Weights of a small transformer language model: no biases in attention or MLP, tied embeddings.
MLP neurons of a small language model. Each row is named by its layer, matrix (down: output weights) and neuron, and shows model dimensions 16-143. Each number is 500 + 50 x the weight over its row's rms, rounded and kept within 0 to 999. Numbers have three digits each.
A block is one neuron, or neurons of one layer that tend to fire together. After each block is what it responds to, as a language model described it from the Wikipedia text at the highest values.

L6.down1162:491592552540575579406502488534537534569552508614544454500408471465479481549549469499533519464517481474471508530545452518423543502495485554499509478501521562475557537465431493557421446534591445436486537516479471428491457599461456481584548526408556461438503566563543471457490513521551544451488490550474561551568492490472567493468499475463517329408561451537432425456434464449510456496498
Description: Closing parenthesis after years. Mostly the closing bracket of a parenthetical year after a film, book or author, as in Chenda (1973), Livrea (1986); also final word pieces such as -ion, -ce, and heading equals signs.

L3.down340:481588526473502494463441518452502506516457520471525449475560494538472458554548446501525532560448562493393562532501457482512472513510558448500464531495579473569443459446527524384465552487540589469602500494586555501559553595495468541455488584492564495510525439484418446475400475511473555473514499530422466571497559463553540568531400546452501545516537600462557548492419577461474427555483
L3.down383:520481414446491493565504462574473444572473495555545432510429574533572515550465487528478472563571471573611403465455450506529456541530533398547427544550551414525529495484452474519435565486450569385507547561563530496555565476513468401613520481417568543509405452470507391553503517459500503547538468490486395491468533522416477555399435534575557573565412553482505526577389474447450499496444
L3.down416:477553521542451482544475408451513415439520537404542586479487526481494398492432521564540602489526574442533468433461434524519555467531524472544479407559475481546620394541454599431558554553542485439523458458504590584530490542589461404411505484598557539596579469498484560460479516528555554654519440519460423462532496482467525490526437429408514496414489497594523545578531398470488423475525
L3.down793:376490517549576526434432547508501504442450531453468441527385536498486485542424428504453534433520542568571472498487502461507520450447482404482393458513516459477553560503530516495497429472486532488515532521445463523467436506583483387445495562496519553413387425454463492435441535444583567491523503482496449504563543515535525541503448540503542437536362411553478497484496557534484467447556
L3.down1025:496523426457483447530543458472496440463542498508520408535402498524557443527515567602514509531435603510484494519545423461505497571519588341505463501487532426506561492490550456491533587504532565430531460504577496497576633537488471535523465482407553545338428445480494452548512468493439548515505440535484369475470455539469416468488478448544583492459456543423554450578423577456454548497568
L3.down1709:509537505479551483437519479551570484506383502522455527521442556590405450521489614567518552471495449526534551485430503418567572457495541512539383412548573459508519516427444445546442553544525538449527501547458576502436492428551484371464421584571504554437572549372514447475441620439445468551570462466515477563524423436573542488521500561421578443514569570586401447452435549504484542426495
L3.down1770:568488594451520560469498517509564547469400422506398496512561513550407499526526511482436538552535498483474430473589447567549371617617535478525508554443482518504571510484542478459467531531512404526542615550444576531494514501436500427567493554434503490459507376448480506460440408495465462492586479486477473494500437513523430464545504495445502469510433451566382516497464525434528502545499
L3.down2090:491509408496498502490426456525470486507453412469421474443431468505471607566503517469551554524559487502516574480555497537438486538591456546320509542539487442488536613487530465471456517461520557490557571485487451492405467525472563531549438492489488476571515520479512426509489423421416566454561479508527442591514522578495446534491568507450405456470535474532570521530510528442439472564476
Description: Table row-end pipes. The closing pipe ending a table's header row in Wikipedia tables, as after Total, Year or Votes, with weaker hits on mid-word pieces such as orp, ha.

L6.down11:468462493480460602499492500515504475489496374542487499537476441469482355537473458535431522428556439534571523479416539601428503484577493432584540524572541455529458489535510416624471550443473511505510518487517576496464472577630504497494393537427525521527504505528547498520563470445435488476482549498549524517466415485373437489529581559405483506480558524415452415485481513450517522468512
Description: Wiki markup line endings. Closing markup tokens at the end of a line: the last = of section headings (==Accolades==, ===2020s===) and the final | of table rows, often before a table or list.

L3.down18:474440506406504500474515495527459508513520605525567596542506462449533420498504474525517543487485508447507592510500459482542496485443485590376532530436576467455459533507549508493462507462480477534432535450495504484543574495486493446470549482574498446416458547499430464474460528468524582476563487579542527517434507514479436495428526551525394463463538474463537587466456469518532514544429
L3.down314:493509563501486539452541508502455502544498591552499578533433477462404457467491511534515518476506455585588443544460514523470545488393474479478491577496555465577491593448502437533523521409469499437431456506450420464606449464499436510484402518489424506622469607467488507541517571592451532487576492506410565388551512422404472485507573518467494535508504515612479530453530487419524565554552
L3.down1107:504526563527554467558482557480442481558469510523483480529536449486501445488515452486593552423482500447452520399429544460570465525499617533461561579460498480598528454483555552541486410468455503495448566555505498491502536499528454516473471490548535651435567436476386427520459410506567492538566437499455439436507605416439444471583521461486489550445555507414606305599574494526478420498567
L3.down1304:485466443512475455528475575486583533567582533536443536466445454537615470537480517508619528528588414433578536569500481482490480513507559526373491493434500472493493491422555540572492519472547435552566456614556413511515510485437472504515452454517562497451492478511578549516569473511578503459504465501489428511421568518501494496441560538613561452509528446465621530491518484533477576473553
L3.down1490:491522460603434579488522427422430462397488528511514530510444490523485508563579561471545565481508535530568456589425484531521408457476453460484414547507367487497486392476468468512432518479482470445541524489448467445530535513495604456542505471516556468548545488493513434490469503455500576436487442482497518521555476511448525594429538464577456585437464497608357430444629436443518556563530
L3.down1717:502530501418416503388494535518561561492402539511566562535503462527542474521539432477491400573542480501478639546565473513534454533555562506516494495600607494496564515549523520516460522450527439513534544490520491522564504535533438500509422473478469466484484507457511564538546503474518552476506480321539614541515517486483425477528361530535514435433536472557447484526451495543482506518456
L3.down2079:548433508520462503375481437387503491450424460481587501514402502446409550415559515468524502491497415425552493538489523460488467553431528429544413515541526479564516515440553477564509527525400579451412510506533474439573445590515532586498443391459505482503470469544466486422546426520480513467547482588536565498573551514502411496468450418576539538505455486550440501515561446462554606583533
L3.down2268:495478458421531433538549498573538577513495578469533503574541473649428470465551514541595435494462496441484473499496419565545343533431568521539550476465562512565523487489481508488456521483435499533586577524449543526557482500448509499472514452528532463511573396497501433539507454413438475465645545435519464475572516421539427474459557511497477452507582547446458505532489446457441517462601
Description: Token after year. The token right after a year or number, such as decade s (1980s), dashes, commas, closing parentheses, to, when, as.